{
  "norm": "rmsnorm",
  "batch_tokens": 16384,
  "dataset": "wikipedia_en"
}
MLP neurons of a small language model. Each row is named by its layer, matrix (up: input weights; down: output weights) and neuron, and shows model dimensions 0-63. Each number is 128 + 24 x the weight over its row's rms, rounded and kept within 0 to 255.
After each neuron's rows, "fires after" lists the tokens most often just before its 100 highest values on Wikipedia text that the model never trained on; "fires before" lists the tokens most often just after its 100 highest values on Wikipedia text that the model never trained on.

L5.up107 [123 142 101  82  97 153 123 116 101 106 103  80 115 167 121 160 119 109 132 108 161 115 122  99 120 130 135 123 142 123 126 141 118 127 114 178 142 119 141 122  89 165  94 154 119 132 100 117 128 146 127 117 119 121 174 137 138 106 174  93 119 122 121 175]
L5.down107 [ 97 128 119 135 100 119 138 100 141 166 138 152 104 103  98 109 113 126 107 164 110 153 173 128 143 102 138 117 133 102 135 117 126 120 109 144 151 134 122 126 125 119 162 126 127 138 102 142 172 111 132 150 125  64 142 119 167 106 144 140 115 119 110 192]
fires after: " |", ";", ",", "–"
fires before: " |", ";", "."

L5.up221 [121 145  77 111 133 101 119 135 131 126 163 159 100 151 113 153  82 100 113 174 120 139  85 189 164 145 126 115  93  98 117 129 121 149 150 165 123 182 128 129 135 128 112 107 163 125 139  92 145  91 133 136 168 113 178 147 110 155 119 116 104 141 136 156]
L5.down221 [120 124 120  81 105 130 172 119 112  80 134  89 146 104 100 142 126 134  81  94 138  75 150 144 156  98 117 142 136 158 149  90 142  79 102 104 168 121 128 115 121  84 127 110 108 134 168 162 143 167 154 108 119 143  93 125 110 121 130 160 135 117 128 153]
fires after: ".", " |", "e", " (", "|"
fires before: " |", ")", ".", "/", " ("

L5.up446 [154 117 128 128  93 146 106 120 142 130 181 108  99 143 114 157 145 135 143  82 121 157 116 154 112 144 142 127  97 117 132 123 148 196 118 123 111 133 143  73 149 115 110 131  63 147 100  86 126  62  97 108 144 114 152 116 125 156 127 121 102 152 146 118]
L5.down446 [119 162 151 124 107 117 106  85 158 139 169 123 117 113 130 143 116 130 146 124 127 156 170 109 113 110 120 127 130 120 161 115 101 108 141 146 136 100 171 104 152 129 144 114 172 119 113 141 129  84 155 132 173 120 128  89 118  92 114 138 167 170 135 133]
fires after: ",", " |", "."
fires before: " |", "%", "0", "8", "3"

L7.up516 [121 117 136 126 111 131 112 127 127 129 143  87 149 114 127 122 123  96 152 115 110  89 125 123 100 113 133 121 156 149 119 128 166 183  93 177 122 120 121 145  70  88 109 142 120  94 107 121 136 143 124 134 120 117 152 131 110 125 135 143 116 111 129 136]
L7.down516 [132 166 132 172 116 169 148 124 103 130 105 126 145 113 100 121 171 154 112 156 120 142 180 136 110 140 102 149 116 151 107 170 126  93 148 160 109 127 124 142 103 102 134 130 104 145 129 133  99 121 116 114 123 154  99 143 112 105 123 120 166 133  96 120]
fires after: "\n\n", ")"
fires before: "=", "\n\n"

L5.up504 [152 121 156 140  52 121  99 136 102  84 147 102 112 139 143 118 133  86  84 123  89 142 169 149 145 110 136 115 117 113  33 159 161 130 134 133 117 125 105 126 116 156 102 132  99 139  85 109 124  89 116 129 107 121 114 102 142 103 137 115  84 133 111 141]
L5.down504 [151 147 121 110 159  84 117 111 138 174 132 125 136 124 152 108  57 143 137 145 156 148 133 149 114 127 129 154 173 156 153  76 104 142 137 127 117 114 177 112 117 104  96  99 161 139 133 141  80 159 128 126 106 120 128 117 114 129 111 123 168 117 116 139]
fires after: " |", " (", "|", ",", "\n", ":"
fires before: " |", ".", ":"

L5.up362 [ 82 115 112 154 133 120 141 127  51 115 133 104  86 128 123 187 168 133 108 166 131 140 163 113 111  91 139 112 102 128 147 127 130 119 115 109  89 104 167 116 109 142 128 121 124 120 171 124 123 129 127 139 103  91 124  57 109 109  90 115 111  89  83 150]
L5.down362 [100 136 153 146 143 142 158  90 116 141 137  85 162 120 133 129 185 169 156 129 135 108 149 114 107 116 118 146 115  98 101 156 156 148 129 104 110  97 186 134 171 108 123 120 132 105  91 118 139 117 106 129 156  88  95 130 137 137 127 182 123 108 105 146]
fires after: " |", "|", "-", ","
fires before: " |", ":", "uc", "eter", " Ireland"

L3.up270 [109  93 136 115  97 166  87 131 154 107 119 109 142 129 157  87 118 100 194 102  85 144 127 154 136 117 104 161 143 141 136 143 138  94 135 134 138 101  81 141 105  87 135 166 127  74  90  83 135 126 136 169 121 114 131 134 128 116 139 100 145 105 121 117]
L3.down270 [ 80 101 142 127 165 106 115 110 108 152 129 108 131 129 149 111 129 137 109 155 133 112 193  96 104 113 141 114 111 161  99 158  89 100 151 124 144 135 124 107 130 151 121 129 130 162 116 154 154 158  92 131 137 177 152 141 140 124 140 139 161 133 123 108]
fires after: "=", "\n\n", "ron"
fires before: "=", "\n", "ho", "\n\n"

L5.up273 [ 94 146 111 145  90 143 111 132 110 111 148 103 120 120 155 135 152 110 126  68 130 128 123  88 122 123 139 110 131 121 150 129 117 161 112 155 149 114 132 108 136  83 111 139  96 134 142  83 109 115 138 159 173 117 133  91 156 173 127 104 109 134 118 129]
L5.down273 [116 135 140  87  94  77 121 120 151 147 102 152 111 126 100 149 149 153 123 130 134 142 144 155 110 122  93 151 133 107 134  95 101 116 159 127  90  98  97 113 129 132 109  89 112 149 139  92 134 154 158 130 124 125  97 124 140 102 139 122 113 134 130 168]
fires after: " |", "|", ".", ",", ";", " /"
fires before: " |", ".", ";", "%", " /"

L3.up298 [ 94  94 136 140 135 139 113 102  90 124 170  65 137 152  98 123 163 102 121 147 179 115 132 113 125 115 126 101 142 127  94 110 151 190 152 100 109 119 145 150 158 137 108 143  90 146 112 118 128  98 126 157 128 101 132 140 129 150 127 116  83 103 116 162]
L3.down298 [151 138 186  99 149 141 135 162 120 128 134 108 113 131  95 172 159 152 157 159 150 148 109 157 120 156 175  94 133 133 126 112  99 175 137 133 158 147 110  97 113 163 165 139 117 147 108 122 123 149 114 130 116 177 114 109 131 123 118 145 147 114 154 149]
fires after: " |", "-", "|", " Sud"
fires before: " |", ":", "ies"

L5.up282 [137 114 128 127  85 158 129 169  96 136 109  85 116 138 191 143 110 143  90 145 110 158 140 120 104  83 162 135  50 140 139  97 124 120  91 135 126 165 117 133 136 143 106 156 130 112 113 156 104 135 104 144 163 126 101 111 126 109 144 136 138 136 125 163]
L5.down282 [147 129 143 127 140 164 140 129  95 159 112 123 147 117  96 153 128 125 119 140  82 115 101 135  86  98 120 114 107 129 160 130 114 147 133 167 108 191 159 134 112 150 136 137 133  82 125 137 154  85 117 123 142 107 106  99 100  89 141 135 111  87 142 168]
fires after: "-", ")", "|", " |", " (", " •"
fires before: ":", " |", " 14", "\n", " 978"

L5.up574 [121 150  82  71  71 123 128 111 100 140 107  75  99 128 100 139 157 130 138 122 138 134 133 111 127 104 149 139 130  88 115 135 132 150 110 147 132 128 117 171 107 116 131 140 148 155 133  98 134 122 132 107 117 133 129  90 112 134 122 119 120 130 129 139]
L5.down574 [126  78 123 195 119 137 146 161 117 120 153 123 114 131 144 100  97 146 142 156 147 126 177 122  86 115 157 154 128 126 132 135 101 131 132 184 162 135 125 142 140  95  89 111 129 156 118 121 136 139 140 151 152 108 131 109 116 128 131 160  99 113 148 143]
fires after: ".", ",", " ("
fires before: "%", " |", ")", "4", "."

L7.up398 [115 159 153 117  76 184 109 158 124  97  97 157 131 165  75 144 117 190 164  97 133 111 129 147 125 170 112 132 120 142 159 159 131  74 149 156 144 105 148  81  70 142 141 135  96 167  97 122 122 116 150 140 123  83 161 117 126 118 144 114 114 148 109 149]
L7.down398 [111 139 122 110 124 123 144  95 135 129 119 133 106 133 117 130 136 145 181 106 105  56  52 123 158 144 140 103 160 109 123 129  94 125 134 120 111 111 181 102 129 134 119 142 126 154 152 128 140 156 139 119 134 119 116  95 131 120 113 126 169 119 106 125]
fires after: "|", " Preceded", "\n", " O", "-"
fires before: " |", "."

L2.up310 [177 141 127 121 113 157 123 134  78 124  94 124 128 117 113 151 167 132 157 128 136 136 124 138 122 156 111 148 104 142 150  79 141 108 131 111 113 107 132 152 100 133 154 137 185 134 153 142 171 134 132  61 136  87 133 195 102 117 109 132  97 133  81 104]
L2.down310 [107 123 101 107 127 108 116 142 104 123  93 121 135 131 120 131 103  80 133 131 118 120 109 137 118 126 141 149 142 130 162  90 149 136 124  98  99  95 203 125 148 142 120 121 150 159 142 128 165  95 131 123  92 121  86 142 123 112 146 125  94 171 119 109]
fires after: " (", "–", "\n\n", "=", "-"
fires before: ")", " |", ":", "=", "-"

L5.up311 [119 138 113 102 128 131 132 145 105 171 127 186 131 113 116 150 146 120 107  70 133 122 145 117 130 114 131 126 164 114 143 109 151 160 165  95 142 124  83  88 157 127 125  97  89  73 108 114 141 119 139 119 148 143 156  45 139 154 117 152  92 127 140 171]
L5.down311 [117 140 113 138 108 112  72 135 147 170  71 103 146 126 158 112 155  92 136 138 149 139 113 126 106 161 126 151 148 120  94 100 125 133 111 149 109 113 129 112 163 108 112 139 129 153 127 164 137 113  96 132 102 159 148 147 109 104  82 136 108  89 130 119]
fires after: " 18", "–", " 16", " 17", "′", " in"
fires before: ".", ",", "–", " to", "″", "s"

L7.up559 [152 137 112  94  98 153 113 155 127 127 149 119  97  93 149 110  96 130 128 103 116 139  93 108 127 128 126 157 126 143 137 149 166 140 121 119 122  93 125 115 160 118 133 138 126 148 112 155  92 154 123 158 141 125 152 113 103 128 114  93  85 158 132 126]
L7.down559 [ 95 109 128 146 143 169 135  91 148  88 134  88 173 195  95 140 147 135 144 137 146 114  98 134 109 117 133 129 159 156  83  98 174 123 153 124 133 153 152 110  95 177 125 144  91 149  97 164  81 128 153 121 122 124 145 124 137 147 101 126 160 153 155 115]
fires after: "|", "-"
fires before: " |", ".", "–", " the"

L2.up492 [106  92 125 131  90 131 164 113 108 134 134  79  69 159  82 127 129 156 110 113 127 174 174 135 150 113 136 150 168 108  94 119 142 157 137 130  64 143 139  98 140 111 129 114 156 129 130  88 135 120 143 137 130 124 136  94 160 146 130 134 126 178 184 132]
L2.down492 [162 212 119 144 125 127 108 122 126 129 152 135 132 136 163 119 117 138 159 130  97 153  90  88 147 151 115 104 124 104 141 129 101 120 144 135 132  67 141 124 168 144 101 128 135 129 121 110 117 154 116 102 127 146 153 128 152 142 165 129 150 107 147 111]
fires after: " |", ";", "ira", ":", " G", "|"
fires before: " |", " (", ";", " Racing"

L7.up604 [135 100 120 137  93 128  99 113  83 119 100 132 143 166  89 109 158 127  93 103 186 142 126 148 128 147 121 145 144 103 127 136 149 151 136 119 118  95 122  80 115 141 138 126 118 143 120 128 171 146 167 143 102 160 134  94 119 102 178 191 117 127 102 144]
L7.down604 [153 105 121 130 138 134 134 113 121 123 110 124 147 127 156 102 166 142 132  79 117  91 159 101 127 126 144 137 108 119 153 138  91 106  88 117 106 139 130 119  82 124 183 117 127 112 127 152 124 149 181  97  94 115 112 140 124 103  76 149 120 120 108 119]
fires after: "\n", "|", "′", " No"
fires before: "-", ".", " |", "″"

L7.up169 [130  92 135 134 120 132 126 161 144 129 173 101 162 143 111 117 149 116 111 131 133 166 145 142 127 150 152 147 140 108 155 103 142 150 104 139 127 137 130 148 150 143 175 149 161 156 125 142 119 152 102 110  84 134 136 131 127 119  83 141 112 160 128 127]
L7.down169 [137 119 152 101 107 102 156  98 114 116 149  84 155  57 120 166 136 104 146 131 134 163 137 143 148 198 134  98 115 112  79 137 148 130 139 161 129 103  70 156 129 160 159 103 101  95 129 113 151 101 118 116 148 103 152 138 147 137 153 119 119 145  73 164]
fires after: "\n", " (", " In", "|", "In"
fires before: ".", ",", " |", ":"

L5.up105 [162  97 109 142 114 111 140 118 128 167 131 124  88 144 111 113 141 143 113 102 120 108 157 117 112 108 116 132  88 117 129 119 133 172 127 158 119 126  79 102 154 129 112 134 137 168 118  62  99 146 125 144 156  89  87  96 169 141 135 144 142 145 124 177]
L5.down105 [107 114 138 127 131  97  77 153 158 128 135 155  82 135 106 140  86 138 122 152 131  99 159 103 126 148 121 132 180 105 182 147  96 130 123 145 168 122 130 159 104 113 128 135  79 134 129 125 129 121 157 155 141 146 143 125 134  78 133 147  99 152  85 100]
fires after: " (", ".", "-", " |", ",", ":"
fires before: ")", ".", "%", " (", "-", "0"